Weights of a small transformer language model.
Size: width 256, 8 heads of 64, MLP 1024 GELU.
Architecture: LayerNorm before each block, learned positions, tied embeddings, attention and MLP in parallel.
Training: a variant of Adam for these matrices, 5643 steps.
MLP neurons of a small language model. Each row is named by its layer, matrix (down: output weights) and neuron, and shows model dimensions 128-223. Each number is 500 + 50 x the weight over its row's rms, rounded and kept within 0 to 999. Numbers have three digits each.
A block is one neuron, or neurons of one layer that tend to fire together. After each block is what it responds to, as a language model described it from the Wikipedia text at the highest values.

L10.down37:558536546380477466486481516536538504517582455481544507445514478478584459558519500399529441447445482505530563519456489520445508495499465462491528515486584425454508492516480588457465560503400552618433502480498396476579460412521419469444465409567443542473480471479488488383575538557511576446
L10.down99:500459523426477514477457465536545588510580528532451540464549480518450488516582464459482437428476586487484504478518468475518522503550404432521501509442475547544549484479420551430468476531444481593412436410575494556539515509476514577547496630412602475507455496479548519492561500597460402562
L10.down167:475423461523518517461463453484489531567500561454484562570473529497475427497508453526454532481521538459410413556399496432487552504547533490500400519403480540617526503502468479542453532542467557491549517435468429580454401414552490450494524528505499447530463482462520605541575383583461442519
L10.down307:503483537485472508543557455450531525550477624470470492479616478584527522534487473522403508499447423432502463471480541396436492501523546446446500455406447546429450501517422465485492501444441514459519575533468533504425495482563537476536506480494498558444524524556529462494460534583473529548
L10.down318:457568497481473435498605507504489533631500497534524467480503582471448450520445497476509504445500542425440542469474462577648467529520525558444466466435560534468487490487486531532575525460467445465508483598469415548486470554491517371544475525589566515555482576442499565445450466546518515452
L10.down379:550503457526484466515593484522483556544475527486473493504421446526460536483466451424501524510585484585434543437580413514468430496595474569535385496513527582477495550469469536561587454556582441491515498500424465430599504520493461544627528463472480578533457561371548549498380433440515477479
L10.down533:438518467536487492488551491498549499634455525536593498523496475463454476621444566498560515445502466438556445572496511591502497492545471468385457561495499532483416459509531559480532472494463467527492417478534450514433388500414467458525509523515554517474549503489468500623527459520495564518
L10.down783:459501564531548497429512522438460586448494531460426488533556524494442493450483544469372549561493517528488545626557506534507437509495385492457504514531407555514440505535504521546500594509526539491431503495574492476498459522464530492511468513485465522460473563564582508471591406490403416514
Main transitive verbs

L11.down644:484454502545433543537535498487603583515529467455490477489433514500491505517544428492508488538475425436499468507518500454457530473491684466479553463471554539479536507465415471495552406525503480527552432459519436516445485472547499564521517495521484530512447517463407502591489490499525477520
L11.down888:509487549477544469532512496420638482540500447528465519511508509483469427527469497492583466549508538509485456554492449495443511519536647507512541495479544543447512471526460488481542441431475486531450441454480498527405517459507507491520531520478539489455483506461445499528533472512517435418
Adjective/determiner before noun

L10.down180:554591480472437468473473411540559440517543384455546599462461526439551436446479469393575517511427517562491545551411534621490394398430508514551501561492495509535547532535443420519463487575584570501519526531523461512513510499602519487483510577454497476589521474516435418484465462528486533437
L10.down232:445504542559417527463533543578555509577558450579516583486504532518609474514481523447545491481513460570499513431514567535500495453527616516547400510531508509493395563418519489520436485526484493452501549494462570502513452455477469446499443553493566482587557432476510513488418499450502446501
L10.down271:553561486450394428494460511576414518685573544566504482508491567527488510459477465482485583457509529477501488454489510561536530510493682502463526542430565503517585525507533565537481564500522462525485495493473487599485645510459397539601489493533366458476450473517579540421466383485523456524
L10.down453:483544417530505552513545529534542462453544510614554534422545448587513524407556542488439509505436595515486526459483488517542509432506516469417523493477445348526411511558605505570536545508400540527453458452466588592473510498455465492492470548527481383540448519514464543456463560544473469462
L10.down578:485478503502434452451490577511531546424471474525398516429569554533483487521510482457464524466483496539512554556468402507491407527544559521453574500490463451492444515494494512459626482549585548455509440431536491539476504648547560545461518529510565500500607452539552563542553437538426494423
L10.down634:459624577491546526544461481489562516493537511460454589428471501501512496490572510547482448464439467471479452424469576477495459503451489466529383494519488538488431623480480518454547461571515515487485568575509607447453507502559495463496605523472504455461489432431394507467440549473582437512
L10.down642:492483405479506417419493522485493482402507554557438516552505445455502471504567556509548480497438510439445449612604513490475483461432416456549555457543521447544527402480488528538508454417478508525531471531391514581453546459586553580544541471520411557463435430560528535488558421537423526515
L10.down707:523516595446497506437516444500592550599530428556493529497510503527514397590554501508473506532476495533512491402516509621504462562506651584410434486472594531437534519446490467482480584546471462440574504577542511548504510527463437500565489508466521400411571513482452570516491438467457514509
Foreign proper-name fragments

L7.down276:563501512409484517505474408589491520618472528526578490495520388448512523503497420510516425548426458485477611452528522505458489442440520514486533462550497498510565461529466524500534542490439478461519546434471450500527532482467498501508493593493378452446559420530535546503493431556442521486
L7.down604:560564361503541578566488481582587523487467455431521435486510483515565538529540506526517495531559570441537544500483483533456445442494484437483560552538441494510570600418574493514440572503461481477543473486541455522501528479478438526519448519502450426467482466472492548451449507438512464430
L7.down828:545628459431499489574555440507437517539460526456519442586443488445600529464519419560506508485513531480517619483513450560527563398493512464458553528423396576541520544511550527523462578466415613458522510555478465576518512466506496528535498426486497458483415486503582462476415476625524407485
L7.down829:531630538481521525558483441474497537578480507448520398538449561516609497542557474464457501508551509474473563468462434528541509488544592487467508538520512546527573525507538518496516538441441510536535447435542424590481535478527502469531413509424485500534464538398526482524433475607485532446
Place-name boundary tokens

L10.down100:517506518514574477467517528502473480484514510451502492480487533530441451542498455495511536560557515554560480595496528485460430470494467574559510510620478533485530503523529444510515531388496512504539548520562467481470511511509433421552428519418593504515453516482484502420456443490527593454
L10.down104:528378512484499483535532448476491498539466560469522532399497564472471470481403559465521501501485380520429505475440578483452545459558553522476433451407501478601579588589594587487436502526530525498485490510522426520568459521577471524417439558531514502488510483515476522514552450475591484530
L10.down250:503573512477558520429476435538544495487493524573452403565510498479593471570513439460426485512460590577486488481502535493560484535394554542533531438520542403508466493497534553608439458473443522472440618474504454492560410435568482539425479480558457422434512508469485431503466555507380425400
L10.down359:439490388520532523450543532527474516537489551496535549516468458453456422510496460457562554598444466526477501519516570484503469526547556490485448442470553484527546469437587515513573509582499482479456587463538451450537448463500429482479513523596440460546494510463471506411512457525476424540
L10.down648:562464541395514519444597514502487397559444615430479488501554485483507495427529473464519490569544575427537438448552555425529529522532531534462479445614520458486473557395573528495627504498561494415488409479464484476610464464529529520482463458557484509553494552517446582506540488530520520553
L10.down700:500501398567552475583465483655472542580525551492545477518560460523511498483465440417497610478485519541532605565403473483506482465498530475441457483514473494481477469565358491550514490571470487463474549515496571585468481501481518446550497477520545469418578493570496433550446468544476495491
L10.down834:509525458477402544520541489517519500483554578514521519409476529456542436472515569491506547492505541541591435460536432538487528470536538421475390444564483400488491504492478541562524469380478398506409498532498520501565555485556531568462489529536495514549443514452492562478561511564585364461
L10.down873:472545533506450489557445498485514501523505590484481510438490490403449535501491479526466549411419540476527474440588586517518557520464575460455478456579514448441489489474469509505516425512508479484390478466431501467458479464603478537498517444582481462492540467537478551509491532463495443457
Mid-word name and number pieces

L11.down413:475550481498447479515556422510469594638526485516533484510535508508458416545501474544442575485479489503509465501570613506445466485492444444393511479433443492495463460543492473454537528410447461548583495482451546578482449505545464496564567520455482496487495556499490534579458511482535549503
L11.down602:494492505546523507516651463508491590621491581513442495467582520510466432547450599461484501438418553387449496588519564495480450503504438439441524477425510448524452501498493492461534553472479452510421483448463468555482442552500478471575501515493574528495609494526522531587548484486590555551
Main verb after subject

L11.down553:564529507460518539509510520501534570528482518452525558444511506427405487440489556476466422530593508397552471402538546624528477486499570520546470538492562458544453527490492421515513488485562437490504471508471512487423502500480408490537539495554578561489564540510519538622515462422448506552
L11.down821:441491461432437511451570503508514493273549520475519548464567520482566486509485584514574488465493481454527501733598511530452478504502254516476456483557514458469493548478471488530494531462575478444490447540516510484476510420564450562520489470446461435558501548555551500563587484470559434482
Foreign name subword pieces

L10.down2:504549551508492542585493498470513538510443518436553490499373470508471530497593402474580517457522511487525505474462559480483442557458472580463601440490526566511452474520555562474516535496486504495568427473592392520436502483511471404469570557432579484461374517487472599462424531487477452555
L10.down450:540571563507450557505468597447536492448540431540503492540540486504457446549460457570523500472609424505473544470445530386487525482457489527476566438614471475555513557513477561435465470608492521481462449599557539489448508502584415465505396520586423518476511500513452470535481533455497448444
L10.down454:539516464548506468479561415480514520553476586471502488510494512476528480581434576502416423403448494441523464566390558545487451431501508514423507581511511474456460455537529456483418567425502529491511468458544446554479479507496468488539508504573501489488526515471476570473475546629457569488
L10.down519:491521462538522527474539504459461490541463536521402435571533532535559489534503466494455529433528493484517466515477508440525553540464435514436506591427577532496531452496486473591458453464509562499386497402558471602540512486485518514529454463535458424569471596424505376642462394495589390441
L10.down551:501577491516623598500571531502573461498490505547542487556452524412396529486469533516504452549507466529511570480500547462477469506562395482582497507458468526555425505460527497470542506527526550588414553565537413510484599495513400493484436498391534491435585644528554497518401505527507467502
L10.down696:582568567492456452396474477499476534582508471522516503550470564580428478510352515496518637508540488502441513501493557591551506436468507569425482471468512556617561512563551590449492420583496452569573485441528474515487499565487484524515512503593433409523529432501373458489480447489550500564
L10.down745:529507548443556426499482507628427529518472585580468517478507528490506541435493448531496493498492514499442568493463539499536516411481559496436562559440494558399537486507468552525523571448526504487452480476400454592435551588501502586504556547485552487460616483514536403429483455590469560554
L10.down778:617552558462475447497583522468503552506486570532524439524449484471400590498387560563625485479531447586494493505461422455427412514487499612372464464472453500420556506600489566559473582568499512564422515518504596524558454566481519538567514495523436499498506561477562484447464491496475520449
Abstract head nouns

L11.down52:453579422576511510508525475457447504634516457516563665532386554411518524513533508471553512512621395572491469465553570470522494532490547452431464526508534524438494552528460510464516505460444487542527491543547490501465537438500529482501555476499494576453507540555540502560469566474491448590
L11.down345:453522417562452379560466465572576515556527462556518538476486496526511489427477525463409577442484507569421557521464447488532505418431584533477495493502512451493494541491525444475483561534489526465366544498584485529531532542522441548520454575549419478472521410645598584580545503583539387550
Mid-word name fragments

L10.down149:597506431544488463563532500503469400430479475590500492590516512479439547552496624429536431443467622477433491491460553467487579565429475563431449424505542534409500571520527498487544572487550486447466521460562558475464566530483520485399525467481432469542546505466427506514538547417460555519
L10.down201:477379502525458547424417442531467513463503507476589482427412525478539464495462587438519522613424496542587526477404535522520506522497560448521488476546535542452462424500467522511479444587551531430479515452595503453452469526513475567496473538455537578457452438532470401544510548449485519417
L10.down484:427474543540485492497425448460465532559455509529377397511486522527623471520521563498546464575597588484447472462497498478467515495405545462444529528566537462567420479526607453535532477552518484468496542523500559516537593570473505499436446505521527450462508443526529531520587411435463542428
L10.down504:518522535433533407461551478559456519528487491516562533447541506471561411451433541556604522411560530484485532457426517557546453467467519466458533517548462502465562572414580589491383500526440484463429488545544443500561383471464389457503442459523560422575468486550542501590507518421512590555
L10.down600:425510546506453488532576548467470503468556513474455570494531477426502566439430514500482552526465522520512577529537543477557445439536573498444555515471380498603428491491565559487442499575672495490474503570475550602460551488502515502550427516552464501495535480523539557448448470538490552462
L10.down693:512501463509611513561473451492577431513478521566505486516399492474544544525384464537492460430389494521451553499503524471577464417547539508467561450551502549497444454458558535534459434508552432484431472588515578474473505453509395449493497518455463437530526401544498540483419514601539491478
L10.down901:505497570520530394462546461477457460518521529528631327595471562578570498502479522511479562524417476520542493496517545495494480452533530447513447545490452457461533490505504531569582491479570400499525509482457562446560411510566418560543498509496517488491488485528460437504617523505472543670
L10.down980:531469542519528443479493390452568496445503473504352539468522564470456550411502566452446533558457463479491487504540482474502495497439454542482405483588496460533487466551463429529536540545530503565431506552532525553450504496548465550575473396489548439468506511517552436512489536501487441594
Wikipedia section heading words

L10.down117:531419566475508615553500471469490441497436543501554558488513523575445479555488437386545468544519403418497601488497513510419555465600510615560539547497543471541466574494524512465551434449540582468569597580398456509532524545581474517474419463524529470490517451493488452581453503461544459486
L10.down188:460535396533436528565442485532547461402533485511579547477502536527454554418501494477441449572488475556451461499554484450511534360508462489496455504518558470484402371512494601503498381460509486531490432538459576537436483448527442555501549520512505518474476533499453564530578459559529505408
L10.down342:508478557591486513526534478468467590512521508450554542490511548449489493513451454437564565473500398426443662459532540465523550519583503531538437515447523531411504508519550482497470496445577511554464455497529430480545526477590469495542495577463496535486541440540480581489520366532546430417
L10.down391:450495567508442561505540485487500529450434570452348452541501505466461449505543419497419549422581549462544530568434500446503526471524558484537478528476518453575467503496423472555535435546454427500568469421533513487534478476638458467541434529473512538584454582471436503478442522472602437465
L10.down446:451553452455493545426486572481540444338599436512430424572542519495504476574594479483486537569435548526527523534465516537553438465512442470513458491510506475492409457565570467544396476503443490618420469493462488512453535485477527516359400539492571536481522602502557486536486516505596412487
L10.down513:491512456510490551564411575500550537513534547460497505558513521563534542504459455497516561572569456491485455507497456398442509497495608583520523476565399549346540558505435509473477376549500535466461529506501583500566483379527538472524425496501502531469472494505458484557482482421501574508
L10.down555:567410494533458416467471588367549535427475533403478494524527550520495474486535450481552508578517529510603433503392542471436536513485543465539459472480583562354517545547535486467465479466559497606576452472535435455472488511443504582549474562552475474448593553545410574466510538515482432494
L10.down832:458479533568539594460563470466543482462555511461533464527439427527529505553505431556455504467520461512483553550539452495505447474522504577551499486453528482494476508416461499525537490433495543465531519374481431559559473430490538561643537501386507534546496468484463413515430476484584389443
Decade digit in years

L10.down91:569549441550448413442532484450537554517490557531454498501500516567409570480460487520559531508547451432588468510496571517492516454474497532529547468527490543491541471457555451465562501575503488505426569520551387429505559491464521490562425464500441482475442465507550532506611517559639461503
L10.down248:475516429539436541467467442508508508522576496472551452585499446550516428503493503609483523508517430416480525488425550464595550546529535550501538562515513536396500513505465489464476472501488598458525453458470526588404456620523519542498607487547603479488486512457465457558415493502539533518
L10.down260:452547507511426463370556511590518465454523414541498514475598461453425473512550517567472498428512482496510503531614507579561429581417498465507566530512504417447527522449515490517478496500473482535528528505497545460547480452490530485449480479511358486410414476449499498399438458505451474415
L10.down676:447477567376553515512549513453565514459530493506465541394594563479625450462574513533514530437440494498482541585529468419481484499489483531542465518575496518479443507507474561535436487521413548502448461442492575480544546589456595521433476531432534500484526474478431568508534401484566468564
L10.down904:529510581518602460522547516495467566438503487512508532411435593454502458497484522511531484437459507519429616456554524464564459608456470514493432519455571529470459533465545523448509518414475518518398492545525493537579541481441494497486596505492581448456491429443571532529475564507515539536
L10.down948:479568465505480483468463500532535471530465487481501535440559510476477465508477502536407493499574491462449529560560496502529527492495455564371511482548428460476472512581484526495586436546456518556494534573594523485480474443541414474437520511480462468530568532491506488518520374482461558516
L10.down958:538489574576455485551443582546443570564526461519463406523495455508416518548530440559464442436538453438457512459458552484586507542566501473572525526531479543458449505493501529490442467388556497531523493510474525519469377521503473469534572588510506486489622613451495557458494476446546437494
L10.down1011:455672508484548487532507570524571489475464596430522529489457533538574505458473575495487532388476553519543552555473503521510569486399427511446508516480538622446525503511547521551483471446478563402441519471549562439508466408609495482422469478470506477507536436429482515614508458528516435456
Month names in dates

L7.down236:511480585460514511491479488532502455455481478469544448450541503582528531505461474471556500509506464493496479420466485518502492503566546541522500556472525559446512469520529541475508554491538390502578507481447448464483572518455515481560534501501477482444570523492447466458495532540461524490
L7.down737:555476483535539480522490586591571484562430508525459391480502462526496494576405489435534474539502498497476453450489467547614566502566520526454554497517487565478517486549615517568573523516494576526505588407491427631543537490493451493581431536543431420487534526531422430461541495507487457514
L7.down868:555432400560541482484424454562541525494502522449543510508516440518509447560532439449532592482486493462465518460460443534406495480509530468532596470418434502552519523475497491579443508608434514530455636446517553479564498545412502462474468509543571501489518511462417512534579469492518438543
L7.down869:483501518444465407594543618553496426547428520591427515565471383502549481576462551551526469517521473492451531449458447555523492475489434494535454500535511502446593440454453385442530495497482478426365560492538555492447542467548502552496509568483566589522475476477427498482492528480583573514
Determiner-following modifiers

L11.down526:547514510507460436507494495527454569601552507529478464492530465511433489500486498559393493499450460493484504459532484514497421551553378638480495523512487547485482614510536508512441375437476615479453510464440556538561466544529448455494491485500534401549577538403526550411522470463482512543
L11.down967:601544482524479400465555524486436691403543423479593411460486533487485508550503596517527505522483494431471419520504596464597494613510352501529462445535440475503454487531620518521520481417429546487514449467522547450519415502512539565505514531530505424493556537416511522453458444551517509535
Slot before a year

L7.down212:477503434476425426504417578561541493563623503489463500482467476467488528555529539508582490449481574484436553435459376443545525508487518513505539607583526499501455496454482468583460542503448570572512473485496478507472472491422500445495509562571525436501479488441497448551550458450556495526
L7.down717:529523412533546520549499570512523486465575498502475480503478517481515462484528511523523513490408512494463506630577392427591453503438559572545427460493556501445516561516510429509432598477546537552469553517497454569503550504460489512484484482459426468552554527531508577546427433567528567438
L7.down768:440419497521455533354479492521594477544528608421603494389469445495460494456451504490515479480455477494478521499481455519488500521473518539485394487553525503458471489526507516529479480568503512518459605419541410473621468502521561498577507559465548588556539465566440517501524472411516557490
L7.down973:554482416479490528473530491505544428520610462495405531454466526417543490478508571456415486529426478508446474462467514454497598556473535569586448513508492481575494418523495484543489510491514488516485531516523391502504487542499428509516575496467571580487457546533470577593488499477447571492
Table header row

L11.down790:464413476548496509469572567427490516489539410487502483534567445414650572418500456484517619509446429555495550507441531485459444497539571425548476501575491441454455389469432450478575511615529517457439504475501537479468519561552567566528529480477508518462417492446404479456513421424572469487
L11.down830:461522472527448431536512588522619503483492468505547444437506488497417464577478502520510547447459536521481494515527499493465429580552497521509513448446528449505534559443440467377470468532501526503438452428529539468525542522555596516539508571491587420504558501408491487517453523478531446518
Heading and field-label endings

L11.down349:540574468515540410528552501454609596391532463552549592550390493419511382454539542532546476498477543411531488537459492464455420532462601587433615485516451450486463487505452485470485474532453513559465489541584473502467548481518511424472478531495416553458559544462491572538485549556470457409
L11.down635:528584469471503507556463569414472566387505481490515525546595507489476486463468546546480554440549567546508493581522542446425526565429439446426535519524521473589484472486522592499415477539513526526541548517538528462565505499564543515524544450471514506514569473551571603517527380465631475527
Abstract noun endings

L7.down40:574497550506556594541572428527538532525505460446501475559532489480425429479475587444459544477541550478523529478478555534564426450481529511537536447538499504491624536468504469466556559602559446453530469480551503546468463467511480497444629565449520549510519382578533583524484508440509462509
L7.down138:549492565519545455578410543466663580530513586481528484491515531533592496476491494472509519438526499456408563490509531460555517465432536566422486503521524487440448584473551534504602381538570477433527517454522434465514431488463403421493461502474526464536458516585508416531532555517532481524
L7.down350:482561537489585481489484547508523529532452412500520377414450539476512420509444564584441535462543454419442545422454512510532489566517525474469480494480408488592512447474418469470544448482570595529460551594618599542468485454439436493457573492546479484486404459546388535492573560451506526555
L7.down866:561493554557413444529531584392421424515545522506401439563465500482490437480485557408583481502509414584488441443493521450477553438410523564490528506440534478566548436575494533538620536515538493449530535550501489550559594502548393521470593527492550501525414562440547494514528412443558518508
Second word-piece after initial

L7.down219:498568452535455474562499486459454501485549557531468507422528444488499480546463633471488604587493589490559569558474482532507494472445556468423470541509441506518392462588504510461460455445586498479487483490485400467590410454548502531463442606431608432576492500475424482531458531482476555513
L7.down558:500474452434493482510459639409475578563400552485494478491457386480561519467554546549454468498597515500461415575459511534484435536515579484514527454544403508574422438550583515505514504480507503574471483480516504503502506567455467442510500481546523455493460495526473476586429510417590644462
L7.down671:460446545566487441523481461575472545578541463586518504521429529542477651496561497509493552452459356413479480413484553483494473385589507540511549479472497554427341508471439622413525456520457459455553428492498528579436443476544540497563517493530513470405641547502556488520542427547482476468
L7.down765:602546540541501592497382485657490527542465544434462451517551531542433483422430488508475488405505467581461402395437531488513534433590481506508573549434532469502573584498457579508477413503509431465551505511528475530479494500478571463588507417538501519565515554458541491480548446559592446427
Upcoming time expression

L7.down340:561492544489483547545452515503563377588613500504546444460554511481459532537442492455577598520540383479502479442490464513503460402452547536523479558491518544410457509603506473455583510448630435407468454531490517420444567496471459512527513492458497477513490507506356525485539473552478507510
L7.down526:476457485562551536555512492541529438512545580403483485436506502542514536427481561437539429526499459491426497459524478429508445421564564564594478556473474418488500417605496428565596513442461515471492507489501489536411543473544378470513508534478530592568412432527477565443460490388459519463
L7.down1001:529480425521420453600427567521503408462551410537452540525487463526492568477494438439568517576437435533460515478516503491556531462498519564505514491482456461475516480506467443553551522544527505513485622453546498491459429495467401531510520534518550564477419480526498509431483486410485502458
L7.down1023:450482565455484431571474538473511431440522428518530434562518496453516514544487493480530481472423427415462597560509491487533496560511477547593504487494475459542502523473476414500505538538490489479462534548533518461500497488494445607456501550531463520498465418495464592409500448449490502483
Word-initial fragment after article

L7.down43:535464513542512516427505569579520482407461475504475528495515563493459534514567553508484455473535495530503408613480532423531531510373422472378495567545528404545474500464508399519550519410520488512526357507512500523552503516491582553512475538426474509423611519408435480495548535453450500483
L7.down76:517489402514474533566520492487549426528527467455568462429547436472486443488462544459613454441411512526544489478500505466485532441553497484585559545533577514480453455491572428520569388552499511488405489452490531452419500489436403474598548534524479449536388575427519547465512576449487512523
L7.down80:458513588460489488434569441480496478491482483518453534535558497444467516524410526527560515385485503383494471507501439498430498451577499452510458576541531538621536453500499524522532572501489533568523498522486459460476414462470484461543609453515540535496518411434425547517523471517472553449
L7.down661:576476566508409564501562539454522523564523505448504497543474565564511508520497539456504549496531419493487452505539517461503516453541524502469429505533552566507495535506584497446605544449471535503494466470521502441442459510428488428564560455490554488446478477462566557430487514445487617449
Verb after infinitive to